Weights of a small GPT-style language model, trained from scratch on English Wikipedia.
Size: 24 heads of 32, MLP 4608 tanh GELU, 144M parameters.
Architecture: LayerNorm before each block, learned positions, biases, untied embeddings, attention and MLP in parallel.
Training: a variant of Muon for these matrices, 951M tokens, 7255 steps.
MLP neurons of a small language model. Each row is named by its layer, matrix (up: input weights; down: output weights) and neuron, and shows model dimensions 320-447. Each number is 128 + 24 x the weight over its row's rms, rounded and kept within 0 to 255.
After each neuron's rows, "fires after" lists the tokens most often just before its 100 highest values on Wikipedia text that the model never trained on.

L4.up269 [151 134 183 102 143 131 141  91 138 110 162 118  97 159 110 149 129 176 127 120 164 138 192 151 119 136 152 142 137 162 159 131 154  92 104 102 113 116 135 130 150 120 167 122 136 123 110  80 119 128 159 151 120 140  84 157 165 130 154 117 118 120 108 142  98 139 106 172 127 125 182  96 141 122  93 139 149 162 140 107 121  99  99 162 151 130 125 135  86 146 144 125 100 108 144 111 170 107 144 129 160 122 205 145 150 103  63 140 159 111 138 143  95 133 136 117 160 110 106  98 130 114 119 146 124 109 114 119]
L4.down269 [151 111 148 143 138 141 146 171 127 102 147 122 112 143 125 114 158 105 126 144 126 139 108  80 126 133 165 112 124 102 111 138 103 108 127  80 173 126  91 130  98 135 136 156 111 141 122 135 149 158 152 142 144 119 118 100 123 133 104 103 102 140 122 142 130 148  86 156 133  93 138 161 110 133 113 107 132 142 103 121 129 147 167 131 172  80 135 112 141 160 163 146 129 124 106 139 108 194 169 127 138 130 124 163  96 151 122 113  92 148 117 134 138 123 134 151 129 138 158 157 162 127  98 131 107 164 141 116]
fires after: " (", " a", "5", "7", "8", "6"

L4.up2545 [110 156 136 137 167 188 150 160 117 124 148 126 144 110 113 137  86 176 203 163 138 132 127 133 135  96 104 123 131 152 144 115 149 144 148  81 147 132 120 119 146 132 132 117 125 123 122 138 114 101 131  87 160 149 132 144 124 129 118 125 116 121 143 115 149 139 115  69  94 131 162 122 160 146 140 177 149 170 143 123 111 115 134 117 128 126 121 142  99 104  93 157 121 121 159 158 158 112 116  99 133 132 122 161 162 131  84 151 145 137 132 138 127 114 105 104 143 130 162 169 155  73 114 133  67  89 139 140]
L4.down2545 [134 135 118 135 147 133 130 125  88 111 113  93 115 188 145 106 120 129 153  83 116 176 116 131 161 166  99 145 140 136 124 124 105 104  87 150 103 132 129  97 154  84 135 115 103 156 152 133 121 131 125 115 114 131 128 166 204 132 118 112  73 152 174 119 137 130  64 139 127 134 113 118 118 117 107  90  97 167 119 142 132  92 109 125 111 110 138 116 130 127 139 118 153 106 133 131 134 129 119 107 133 144 123 118 140 126 157 119 149 136 131  89 129 140 118 120 101 131 128 120 119 143 103 142 153 117 118 127]
fires after: " the", " ", " a"

L4.up3164 [108 124 124 116 151 127 190 120 121 119  98 139 177 125 114 160  92 100  96 173 149 137 178 143 106 122 111 115  96 109 146 107 152 135 104 115 117 159  75 106 150  92 150 111 133 112  73 154 125 117  92 131 135 129 145 139  95 184 194 126 105 185 151 136 114 119 149 129 161 129 101 151 170 141 116 102 145 150 143 112  97 116 164 149 158 115 121 124 116 105 132 121 131 160 134 110 129 112 153 152  94 145 134 123 153 130 126 154 149 126 167 141 104 105 100 114 133 136 159 189  73 139 139 164 137 155  84 120]
L4.down3164 [126 105 178  79 128 140 138 158 124 171 132 113 145 117 149  97  76 102 126 120 126 119 116 160 141  90 133 141 129 111 115 131 108  92 124 125 125 103 138  80 142 115 125 148 107 107 140 102  89 138 164 129 134 106  74 157 144 125 120 139  98 161 171 142 116 145 112 131 135 118  98  96 141 125 135 101  91 123 105 119 154 148 147  82 167 109 124 122 127 136  84 131 124  80 144 155 127 118 104 159 118 117  90 164 146 107 118 146 151 131 104 101 194 145 113 136 134 144 139 168 137 158 129 157 140 139 133 121]
fires after: " the", " their", " its"

L4.up4206 [144 119 114 134 134 102 134 147  83 121 144 138 139 114 106 111 147 133 140 117  63 118 100 130 119 140 153 111 126 108 130 153 171 108 148 110  97  65 160 124 134  89 128 128  90 125 141 130  83 162 175 132 150 126 124  95  96 122 134 121 143 153 161 123 124 116  85 178 140 112 124 121 118 145 142 136 159 107 113 145 143 116 123 156 140 123 104 135 141 157 107 128 110 171 109 147 133 151 154 131 156 113 143 155 101 170 110 121 136 145 133 114 149 135  97 116  55  81  80 134 147 116 130 129 142 124 126 146]
L4.down4206 [160 142 168 185 121 116 136 122 172 154  89  97 132 162  87 121 148 133 144 132 174 108 125 136 118  87 162 144 110 170 172 104  99  98 123 116 164 170 131 151 146 136 130 163 135 118 139 126 133 103 121 123 107 121  97 166 140 119 139 170 183 112 109 137 108  96 131  99  78 156 103 129 107 146 129 110  94 150 160 123 147 114 133 139 132 126 122 145  87 103  88 117 136 134 140 117 121 124 114 153 100 109  91 162 138  95 138 161 152 116 121 123 155 102 137 124 152 152 138  99 146 105 125 118  74 156 133  93]
fires after: "9", "1", "8"

L4.up1426 [121 163 143 114 162 168 100 110 122 159 169 116  79 134 160 179  95 139  96 111 185 152 137  89 149 145 131 166 138 105  44 125 104 128 154 102 145 152 144 151 132 101 128 139 140 119 137 122  89 155 118 116 150 141  83 148 128 126 113  78 142 137 165 152  78 156 135 115 124  94 140 131 148 163 142 132 113 116 104 129 122  50 156 145  65 144  82 111 117 137 115  91 115 150 115 139  97 152 100 151  87 157 107 174 160 149 134 124 134 143  78 106 106 136 160 136 182 140  87 134 137 150 117 108 116 165 104 124]
L4.down1426 [153 129 136 141 121 127 163 123 104 140 101 137 100 121 124 148 120 152 179 111 119 149 118 149 127 147 100 180 158 150 124 156 152 100 144 106 158 122 134 158 150 112 121 121 129  80 150 147 100 106 113 149  96 143 163 130  90 150 115 116 120 105 148 149 189 130 130 136 152  98 123 120 144  93 140 144 141 134 151 154 144 129 146 105 115 115  93 122 120 113 106 113 132 149 136 150  97 129 147 158 125  94 100 192 111 143 119 115 137 144  67 114 114 141 143 140 136 129  93 114 153 131 129 160 131 145 136 103]
fires after: "0", "′", "oto", "°"

L4.up2532 [143 114 142 190 138 113 134 176 140 137 117 117 146 102 133 157 119 159 102 107 162 138 193 200  93 121  96 124 106 100 116 134 162  98 114 121 149 180 139 142 106 118 126  96 125  95 140 154 129 134  90  83 133 108 138 110 192  99 139 137 150 108 135 173 112 132  82 113 127  91 164  99 172  70 142 154 111 177 146 148  78  99 131 114 109 116 111 114 127 110 157 112 121 130 168 128 104 146 141 118 123 119  86 108 150 156 119 173 127 149 105 130 108 159 108 128 156 155 165 156 134 116 141 155 125  95 103 155]
L4.down2532 [130 166  91 147 169 140 106  96 174 126 135 159 168 132 117 123 162 147 134 112 152 144 146 142 116 112 152 117 110 185 170 116 135 138 120 108 168 134 121 136 157 126 106 135 130 138 146 131 104 133  76 113  99 141 179 140 171 101 123 126 103 127 112 147  77 123 118 152 169 130 111 120 138 106 128  97 125  97 139 111 122 114 146 103 143 130 121 145 147 107 117 137 118 130 144 148 100 160 152 106 121 147 136 133 174 145 127 153 128 118 116 157  79 139  84 119 155 102 136 172  89 112 115 110 100 112 143 181]
fires after: " ", " Os", " May", " Mar"

L4.up1886 [143 112 160 107 105  93 125  95 141 120 122  75  96  79 129 140 125 120 122 146  95 181 115 114 121  81 127 114 116 155 149 133 125 142 126 128 106 141 160 105 123 153 116 148 118 142 125 108 134 109 123 133 153 128 154 161 150  76 149 119 107 191 128 127  99 106 140 135  89 133 144 143 106 132 156 149 148 123 122 133 142 165 167 124 101 131 157 171 117 156 143 158 135 104 141 123 126 123 121 145 115 144  53 126 128  82 119 136 110 129 152 124 106 139 110 131 115 161 106  98 120 101 106 138 164 148 105 147]
L4.down1886 [111 182 138  79 126 119 164 137 124 131 145 122  70 115 129  95 135 150 137 148 134 231  87  93 150 123 106 111 130  95 142 182 118 112 114 155 118 164 109 141 143 136 135 133 128 122 144  94 155 140  91 112 108 130 128 153 177 115 110 145 104 180 118 118 102  38 150 157 119 144 137 130 159 130  93 125 111  87  78 145 131 184 116 141 154 162 130 182 132 142  88  98 119  84 128 112 120 129 110 114 133 129 130 123 107 106 117 131 105 156 120 116 128 117 149 137  88 145 113 123 144 116 125 130 139 120 135 131]
fires after: "\n", " Party", " Title", " Source"

L4.up3769 [156 108 122 101  90 101 158 134 128 142 164 106 150 130 151 107 150 202 147 134 179 147  75 137 155 181 106 125 136 122 134  88 101 106 156 133 142 128 145 107 129 171 121 114 115 128  89 181 142 115 150 113 112 125 136 125 118 158 167 119 115 125  87 144 105 146 104 131 169 126 166 136 149 160 124 137 121 128 134  96 134 165 158 111 175 114  89 158 100 119 107 110 127 191 121 109 104 113 122 123 141 143  96 159 116 134 144 128 101 139 158 116  94 138  94 116 142 151 128  77  96 120 164 149 131  91 105 143]
L4.down3769 [135 134 133 103 113 110 126 106 148 147 119 141 106 148 121 151 100 123 140 160  85 115  98 112 165 103 123 118 114 186 153 126 111 117 133 121 117 132 141 116 114 156 123 120 137 134 135  84 117 127 113 151 123  90  96 146 130 122 124 127  91 107 101 127 119 125 112 162 116 109 136 101 139  71 133 126 131 137 121 114  79 117  84 100 145 144 115 132 107 114 143 133 138 176 115 142 145 134 136 145 111 106 154 128 130  99 150 123  89 111 127 144 142 127  72 133 142 137 144  96 155 102 154 143 113 134 119 138]
fires after: " G", " S", "S", " Sh", " F", " K"

L4.up4289 [120 113 127 113 159 143 121 107 126 124  84 124 106 122 120 128 130 180 132 128 102 124 130  96 120 142 137 138 148  94 111 145 118 169 140 189 151 108 130 105 140  87 148 126 110 149 122 101 133 152 143 117 150 141 119 134 138 139 144 133 161 175 131  76 154  67 143 111 107 116 123 151 120 133  99 137 104 149 163 142 101 110 105 133 128 106 138 131  93  87 124 120 138 125  86 126 119 133 160 121 133 137 134 166  78  95 167 100 119 128 147  79 119 136 128 158  90 157 135 115 154  67 149 106 170 119 123 190]
L4.down4289 [172 142 122 136 158 131  80  77 152 144 104 125 129  88 146 179 114 126 183 115 160 156 126 151 103 124 140 151 115 134 159 145 144 113 136 135 139 151  81 111 145 120 136 123 157 101 148 194 134 133 149 150 148 171 111 109 117 162 137 105 123 117 115 131 145 133 126 149 141 155 128 136 172 171 100  83 119 142 118  91  92 146 108 123 129  96 178 142  75 152 107 131 124 148 139 138 102  92 124 129 142 146 123 108  81 111 122 119 172 107 155 136 147 141 133 176 173 100  80 126  99 108 140 101 140 137  81  91]
fires after: " a", " an", " A"

L4.up4317 [133 123 151  93 165 136 189 103  94 150 135 128 170 109 147 143 112 128 116 146 102 147 113  96 136 147 136 119 141 140 125 116 134 133 136 126 129 154 107 125 132 130 145 133 149 116 108 125 140 159 143  82  77  84  89 157 106 129 107 114 103 148 174 105 160 133 116 135 137 140 134  98 157 133 179 124 136 112 109 115 102 117 117 129 145 176 138 109 119 118  77 130 137 125 141 150 132 102 138 131 157 181  97 165 133 117 167 136 107 112 138 141  98 116 188 125 141 131 126 102 124 112 101 118  98 142 120 151]
L4.down4317 [111 119  90 152 135 155 152 124 161 114 131 131 108 105 143 168 135 138  89 161 116 157 127 114 175 133 138 127 151 158 106 118 133 101  89 134 161 116 118 143 162 104 107 130 100 130 110  81  93 140 147 176 141 121 110 145 120 144 122 134 170 117 108 130 168 164  82 154 165 157 116 175  95 132 111 140 136  97 120 138 156 149 145 102 141 100 108 163 130 109 160 165 139 106 154 126 145  95 127 109 123 131 132 135 111 128 157 130 149 165 167 136 154 150 153 113 116 127 142  81 109 181 119 135 103 140 139 114]
fires after: " and", " In", "In", " until", " but", "."

L4.up2840 [123 119  86 100 151 140 142 131 139  95 145 115 145 100 125 106 121 165 161 144 122 138 129 157  95 123 138 130 140 153 117 125 135 157 129 164 116  99 152 120 128 125 105 191 110  90 140 127 112 108 132 110 128 150 145 164  95 173 148 136 150 115 158 135 145 123  93 124 161 125 150 169 160 103  83 197 169 180 128  93 137 119  93 139  81 147 138 110 112 142  95 115  67 143 124  90 116 140 114 143 149 145 127 113 121 127 158 122 122 137 116  84 126 119 141 160 135 135  97 109 148 109 130 147 122 149 137 115]
L4.down2840 [143  92 119 105 115 170 111 106 145  98 115 117 137 106 133 118 101 133 127 128 118 134 143 178 163 101 127 138 141 113 138 147 120 146  96 167 141 135 141 112 143 110 144 175 127 123 148  98 122 138 113 135 118 174 123 152 147 128 102 136  80 124 146 161 142 164 140 126 137 125 105 144 131 134 121 150  83 136 101 115 102 163 124 160 135 113 135 151  96  98 112  79 144 132 132 131  94  78 105 157 124  91  88  98 138 132 122 141 122 183 120  92 168 130 124 153 100 130  79 157 130 123 118 114 111  70 113 124]
fires after: " Dr", " No", " not", " Mr", " St"

L4.up205 [ 98 142 137 118 134 133 154 169 108 123 135 158 134 109 166 129  99 149 102 106 121 119 132 107 101 126 129 102 137 136 175 167  79 137 118 102 178 115 121 102 104 118 139 108 126 138 105 109 146 150 108 109 110 147 153 141 146 101 139 120 179 134 138 127 117 140 146 128 116 149 119 134 141 118 164 157 131 149 118 103 119 105 136  85 143 147 128 113 130 149 148 148 122 138 134  81 110 111 162 132  90 118 156 144 131  85 151 124 125 125  97  88 114 140 103 131  89 115 174 143  53 109 138 166 109  98 163 150]
L4.down205 [159 119 122 122 148 117 102 149 133 125 179 132 150 154 137 123 103  95  99 114 104 112 105 136 119 112 110 142 118  91 112  77 104 117 131 126 111 149  98  78 121 138 131 146 169  93 130 109 181 124 144 150  75 157 110 160  84 104 145 131 108 120 155 144 114 155 112 158 156 130 124 117 122 133 153 149 127 126 109  90 196 161 109 136 111 145 142 167 102 150 133 107 116 138 177 117 122  97 171  95  96 160  58 109 141 125 147 101 127  95 127 149 129 139  98 112  85 137 129 114 143 154 167 107  94 118 152 122]
fires after: "0", "5", "7", "6", "8", "2"

L4.up456 [ 90  82 119 154 127 154 135 152  94 174 145 135 157 105 133 115 113 142  92  87 133 185 117 149 138 123 127 166 156 109 115 114 169 121 155 114 160 115 155 170 127  93 169 122  68 133 126 131 136 130 138 119 115  81  98 123 122 147 154 111 153 127 169 124 109 124 109 146 137 112 116 158 124 146 116 163 127 141 120 146  97 132 141 110 139 126 159 138 110 157  77 139 111 128 113 156 142 122 110 163 135 165 122 130 125 109 124 126 157 132 157 109 181 121 130 126 118 114 145 127  80 121 170  74 124 148 148 123]
L4.down456 [125 145 124 130  99 124 109 106 122 116  96 164 111 115 111 111 135 135 139 170 127 130 119 110  98 139 135 106 147 130 150 182 101 114 138 156 144  83 107 148 157 118 128  98 152 129  99 132  70 147 142 149 170 141 143 173  92 117 139 199 116 110 142 158 158 120  99 111 100 127 116 146 157 128 158 102 139 128 140  89 118 111  97  99 138 111 143 143  83 122 163 151 141 114 159 102 125 175 140  79 129 143 115 124 118 134 129 155 172 138  96 108 136  78 155 163  61 111  78 131 127 138 135 109  99  94 114 150]
fires after: "0", "ª", " Reg", "1", " Inc", "4"

L4.up4233 [164 120 122 125  83 116 118 122 140 146 145 128 141 165 128 108 142 138 116 107 100 119 123 148  98  95  83 142 151 136 111  74 119 140  98 113 131 129 131 142 146 126 143 139 152 187 158 149 132 111 133 100 120 119  96 113 139 113 137 144 105 166 113 122 139 149 121 151 117 134 100 100 149 131 186 140 145 141 138 107 152 125 110 126  97  81 140 121  88 158 118 163 113 158 142 123 116 178 112 120 129 114  89 128 103 136 112 141 119  80 101 147 115 100 137 107 121 120 119 125 145 115 103 161 178 135 117 126]
L4.down4233 [120 146 119  89 118 143 129 126 102  92 143  75 137 133 109 142 139 135 128 110 108 130 161 102 166 127 119 115 155 139 165 111 161 122 143 128 152 145 114 120  74 130 131 115 156 182 125 135 140  70 148  98 130 159 131 176 122 138 143 113 132 122 151 150  98 137 119 140 101 134 120 163 172 124 141 138 134 126  98 112 164  85 142 131 115 136 124 131  88 157  97 107 149 149 153 126 100 127 143 116 136 132  89  86 152 108 122 111 169 106 122 117 154 140 131  92 131 143  95 159 136 155 142 104 119 133 150 154]
fires after: "5", "1", "6", "7", "0", "9"

L4.up383 [104 122 136 106 129 176 115 136 117 126 133 121 171 165 159 122 118 101 173 118 164 160  96  82 103 124 136 134 142 161 128 164 113 138 139 147 136 184 160  81 145 105 129 132 138  90 114  63 125 117 132  93  93 142 163 141 145  77 120 136 141 124 165  98 114  91 118 131 169  94 152 123 120 107 129 130 124 171 119 114 103  99 151 147 121 120 101 164 107  82 159  92 139 122 138 138  95 124 123 116 114 116 156 119 171 110 160 152 117 100 173  76  93 128 121 103  99 134 105  97 111 105  66  97 135 137  95 124]
L4.down383 [137  99 111 137 149  87 108 160 147 141 128 110 178 113 146  83 109  94 120 126 190 117 119 115  87  95 147  90 131 118 148 118  75 116 113 165 134 118  76  82 132 133  75 131 198 129 158 110 120 139 152 127 157 172 106 146 124 141 151 125 139 128 165 161  94  99 170 120 110 162 118 144 102 161 142 123 142 142 101 139 136 105 125 124 121 125 134 124  94 144 108 186 131 169 133 149 111 120 148 136  95 148 143 142 133 193  92 102  94  97 121 164 118 109 150 112 156 133 130  95 147 141 163 180 147 103 125 119]
fires after: " J", " No", " R", " www", " Mr", " by"

L4.up1477 [142 115 152 160 119 171 104  88 112 142 116 137 152 135 100 143 131 128 169 115 148 144 138 159 162 133 141  86 151 137  80 185  87 178 132 163 136 121 134 169  63 103 159  99 148 117 125 131 143  98 135  90 149 126 130 140 108 110 121 132 102 127 133 147 130 155 148 123 132 173 159 112 152 122 118 146 146 132 129 127 137 125  96 173 120 115 155 149 126 155 113  79 142 140 110 176 153 143 142 129 117 102 123  89 129  99 127 148 103 149  75 146 147 146 159 140 134 139 138 110  82 140 112 112  92 157 109 150]
L4.down1477 [150 146 166 115 153 113 110 131  91 161  85 100 127 120 129 108 156 141 102 148 137 134 128  93 106 167 104 154 109 147 129 113 103 154 118  95 163 151 113 126 124 129 156 120 130 140 110 137 171 160 100  99 113 132 149 155 141 168 116  65 119 115 137  97 163 158  66 112 136 136 139 145 110 144 127 164 152 141 160 169 141  83 111 169 109 184 153 150  96 114 145 146 124 142 116 126 114 130 130 127 110 138  79 107  91 182 109 112 148 142 145 111 109  87 134 108 173 110  98 112 116  95 109 123 120 132 122  70]
fires after: ".", "2", "0", " the"

L4.up504 [187  99 151 155 115 122 125 133 138 137 144 123 168 162 156 158 117 115 125 117 145  95 116 133 142 112 126  83 105 145 141 113 127 119 100 157 107 120 124 165 101 112 138 107 195 131 158 140  80  98 132 138 155 109 131 132 157 131 109 153 159 165 134 123 132 160 120 143 120 117 102 139 162  89 121 108 158 138 144 141  75 139 114 140 149 130 134 121 108 166 180 137 118 138 128 160 133 163 140 138 173 131 100 142  95 145 113 120 134 145 181 111 159 114 116 151 143 113 121 157 135  99 145 125 144 132 117 158]
L4.down504 [111 124 105 145 154  69 176 122 145 146 116 139 131 111 116 177 111 133 111 108 127 163 146 126 117 124 159 142 144 123  86 136 113  95 135 114 111 108 114 126 138 129 148  77 110 118  99 152 118 144  92 125 113  74 140 148 129 170 175 125 151 141 117 139 112  98 119 135 115 159 141 107 143 140 117 108 128 158 153 150 148 143 126 133 124  76  97 109 177 154  87 100 141  97  98 172 110  96  99 144 135 131 174 166 169 113 129 127 132 150  65 116 110 121  96 154 110  80 121 123 158 138 117 160 129 115 143 119]
fires after: "1"

L4.up3298 [131 101 115 107 146 122  87 135 129 149 127 176  85 136 144 126 120 152 136 118 154 129 132 134 135 132 115 165 118 113 175 141 128 123 143 105 154 119 119 144 134  84 118 142 125  91 137 113 118 100 100 151  67 148 152 106 145 174 115 119 135 161 115 158 127 162 143 120 102 101 142 100  97 121  65 169 113 145 166 131  93 140  99 199 130 132 169  87 133 139 168 142 155 177 141 104  97 104 134 159 145 123 107 115 168 108 103 150 154 137 145 112 137  93 122 113 130 161 127 164  91 105 134 155 112 148  89 144]
L4.down3298 [121 111  98 126 129 135  93 128 155 122 177 117 167 109 121 184 113 145  88  76  90 112 136 116 107 129 157 131 137 172 176 164 103 127 124 129 113 128 129  69 122 118 145 132  94 121 156  93 148 129 111 139 118 135 139 115 109  93 162 147 144 123 107 143 109 115  96 117 136 133 104 110  86 110 111 148 130 104 128 144 130 115 139 130 126 108 124 139 121 102 142 119 133 136 141  99 114 124 134  98 124 151 129 100 117 134  73 156 166 132 134 160 146  77 127 165 164 158  69 116 123  74 109 130  98 104 110 153]
fires after: " in", " the", " a", " by", " this", ";"

L4.up146 [139 130  92 108 113 113 119 139 103 147 189 170 128 137  98  80 179 131 156 129 132 123  94 159 133 143 171 136 102 112 130 115 152  85  69 135 105 144  89 121 153 108 107  91 150 125 103 150 127 129 107  87 150 100 126 127 129 148 157 129 147 173 152 113 126 131 134 114 133 128 120 126 126 140  82 116 132 147 110 161  99 105 142 167 146 156 162 100 132 114 120 112 144 128 161 129  99 111 134 163 138 157 162 155  78 129 141 148 105 117 152 150 105 157 110 141 133 122 117 122  96  89 135 118 136 137 129 137]
L4.down146 [147 106 139 146 131 122 129 121 146 166  81 119 134 143 129 153 113 130 146 164  96 135 153 122 117 148 132 129 124 143 124 148 132 188 131 125 115 157  88 128 138 111 122 125 121 116 141 139 132  96 136 133 125 130 168 166 121 138 137 122 119 114 132 163 120 141 155 118 108 183 146 137  89 131 150 134 127 185  69 147 103 130 132 100 117 117 142 104 151 132  96  87 168 127  92 134 117  93 118 147 141 176 130 145 145 105  93 134 125  92 134 146 140  94 168 170 115 107 125 116 140 140  87 110 116 137 110 135]
fires after: ".", ",", " L"

L4.up2240 [123 123 111 134 126 149  88  73 103  86 154 127 142 148 123 184 127 113 111 120 146  76  84 130 112 106 146 124 135 145 117  93 166 141 121 107 115  97 179 149 128 133 108 118 118  81 148 148  98  90 145 111 121 159 121  89  98 114 131  82  93 160 132 184  98 140 110 147  71 159 200 103 126 166  70 166 125 155 156 135 136 147 171 109 139 135  92 130  82 151 142 139 109 159 139 140 146 139 130 106 142  80 125 145 122 145 103 129 145 136 112 143 145 130 124 141 155  99 124 116 128 139 124 149  95 152 102 146]
L4.down2240 [110 136 145 140 122 139 112 140 150  98 102  95 126 139  73 153  94 120 210 119 108 136 123 139 147 112  90 144 166 119 125 124 116 136  86 135 111 120 142 112 130 136 153  93 140 160 107 172 129 101 127 173 145 141 101 143 113 125 169 115  84 142 104 124 134 145 116 164  67 150 128 182 131 175 108 140 106 156 148 170  98 118 114 102 143 101 137 129 113 131 151 124 128 125 126 134 120 155 105  72 129 106 127  86 127 167 129 140 115 149 100 173 131 106 132 115 106 115  96 138 101 167 117 100 129 139 102 111]
fires after: " (", "′", "–", "-"

L4.up4380 [110 130 128 107 172 137  91 143 106 110 127 125 109 121 150 163 149 112 121 109 116 140 161 152 141 111 139 105 147 155 124 139 118 113 139 161 105 104 149 112 138 108 149 174 134 111 216 161 137 127 115 139 126 135 155 111 112 161 123 110  70 136 145 124 118 122 151 142 125 162 141 136 128 104 144 138 145 129 150 112 131 134 150 132 150 110 167 143 151 143 132 104 113  88 139 137 123 127  83 141 108 161 132 123 150 104 107 166 106 100 125 131 147 122 159 139 129 115 111 126 126  76  91 165 128 157  91  96]
L4.down4380 [ 80 146 127 168 171 114 133 131 118 124  86 147 103 120 111 117 123 111  90  94 128 107 162  81 128 101 151 150 156 146 134 103 119 133 141 131 163 155 119 118 117 144 149 116 134 166 117 122 154  54 146 170 112 130 127 162 126 132 150 121 140 130 115 137  86 133 126 107 138 141 175 147 141 144 124 131 146  81 144 132 134  97 144 148 124 125 135  61 166 137 163 119 149 122 163 149 166 184 121 105 137  92 138  98 133 128 160  95 115 156 145 128 131  96  68 126  82 130 141 132 136 109 107 112 149 121 145 150]
fires after: "1", "9", " August", " March", " Sh"

L4.up2640 [163 124 115  90  96 134 136 146 152 154 123 141 152 170 168 117 129 145 138 137 167 151 132 189 135 148 159 116 160 100 114 120 148  84 138  88 121 138 119  97 146 130 152 105 101  73  93  97 111 155 123 137 115 101 143 150 136 150 131 101 175 132 123 155 124 105 102 143 157  66 184 147 155 130  84 146 125 106 130 136 107 120 145 162 122 120 151 103 130 146 151 142 139 147 136 110 155 134 136 108 127 146 147 136 100 141 117 112  89 127 159 148  96 164 154 106  58 128 132 134 137 116 138 126 169 112  85 158]
L4.down2640 [110  86 108 171 138 109  72 164 104 115 136  78 123 149 127 146 152 132 113 167  96 176 165 134 116 125 112 138 148 174 162 175 147  77 102 155 115 126 147 124 141  99 114 142 107 126 113 114 139  86 156 110  93 140 152 130 151 131 138 141 121 141 134 139 144 145  95 148 109 137 166 132 104  93 112 114 106 113 144 139 166 114 150 135 124 120 101 131 179 124 147  75 119 131 120 192 148 115 185 113 147 118 141 125 184 122 133 118  81 171 125 112 135 168 136 165 139 121 139 112 184 105 108 137 105 103 139 139]
fires after: ",", ".", " Sh"

L4.up1355 [135 147 101 112 160 127 132 124 110 121 180 148  90 115 147  59 131 137 109 171 112  91 125  97 112 114 113 124 114 158 177 136 110  97 209 115 117 138 105 143 136 139 124 119 195 178 116 120 149 128 148 120 121 117 107 124 128 135 119 102 122 129 151 137  73  95 121 131 153 142 161 142 107 120 182 129 128 140 108 103 132 143 128 123 134 119 152 123 134 111 129 130 128  91 149 118 138 116 162 112 118 152 198 168 147 161 157 110 105 137 114 130 102 155 168 120 119 151 178 147 105 129 140 155 130 134  91 104]
L4.down1355 [126 122 122 173 186  70 109  98 157 157 149 140 123 120 158 166 124 101 116 144 146 164 116 118 100 135 124 137 141  94 101  99 128 118 101 103 116 145 116 116 155 152 152 145 162 121  95 139 147 105 130 175 147 156 114 119 151 141 148 150 176 183 138 159 153  98 147 114 129  90 128 115 162 121 152 177 144  86 131 161 120  79 115 143 120 132  85 174 138 127  95 131 105 120 128 121 112 133 131 138 149 113 141 119 122 119 141 117 117 108 178 170 105 148 126 149 149 109 127 146 107 114 113  72  87 142 108 123]
fires after: " the", " of", " for"

L4.up3731 [105  99 136 100 102 141 140 115 125 126 143 114 157 146 157 160 135 111 156 120 126 140 168 134 126 113 119  99 112 156 161 160 130 106  85 107 112 129 130 160 129 130 114 122  92 121 136  93 113 137 128 139  86 147 127 119 109  94 116 122 113 119 101 128 125 129 143  95 121 142 160 133  91 124  66  96 153  44 135  93 138  98 103  88  91 191 152 131 168 157 112 136  75 119  98 122 173  91 112 114 122 100 112 120 115 112 151 151 173 112 157 129 104 159 127 139 114 142  98  90 120 119 136  85 108 101 120 117]
L4.down3731 [122 137 142 138 158  88 143 139 151 103 136  79  92 133 117  84  96 130 140 132 139 146 132 115 120  97 132 100  91  96 136  86 160 117 115 103 148 104 133 108 100  99 157 166 113 118 150 104 135 138 145 117 123 111 106 138 140 143 121 137 147 120 107 114 146 145 127 143 130 126 140 134 131 138 141 120 156 147 104 148 126 128  99  80 107 104 106 124 119 162 148 116 139 155 130 143 158 154 104 132  98 106 114 143 141 134 123  72 126  90 118 138 150  89 139 140 122  95 121 104 150 232 137  98 156 133 143 110]
fires after: "–", " Women", "'", "2", "1"

L4.up237 [127 151 113 174 105 158 140  53 149 132 187 148 109 115 121 126  88 136 125 152 112 112 113  96 108 124 101 149 114 109 117  97 132  96  98 127 108 128 121 171 134 117 173 147 118 158 122 125 152 118 137 138 122 161 115 137 116  82 121  76 132 129 140 141 132 122 111 112 141 140 100 132 129 165 164 137 106 104 122 134 119 179  97 138 130 117  90  96 137 154 136 148 147 130 109  85 126 169 135 127 136 129 144 136 164 111 142 129 155 122  94 127 110 128 110 134 148 104 110 141 121 121 121  91 124 143 150 129]
L4.down237 [165 112 129 119  76 153 131 112  88 152 150 143 170 125 109 104 117  92 136 110 157 156 124  94 103 136 178 153 117 131 138 107 173  87 125 130 127 108 102 152  97 106  93 129 145 139 181  96 125 118 119 105 133 119 137 144 110 147 105 113 164 137 147 138 143 163 101 114 132 155 138 158 110 134 121  84 137 121 118 114  87 148 166 154  85 165 153 152 163 127 122 103 144 124 108 152 105 178  90 119  74 151 169 147 139  72 154 142 104 109 126 139 111 107 102 143 123 143 141 123 133 156 138 139 134 144 170 157]
fires after: " |", "0", " ", "2", "1"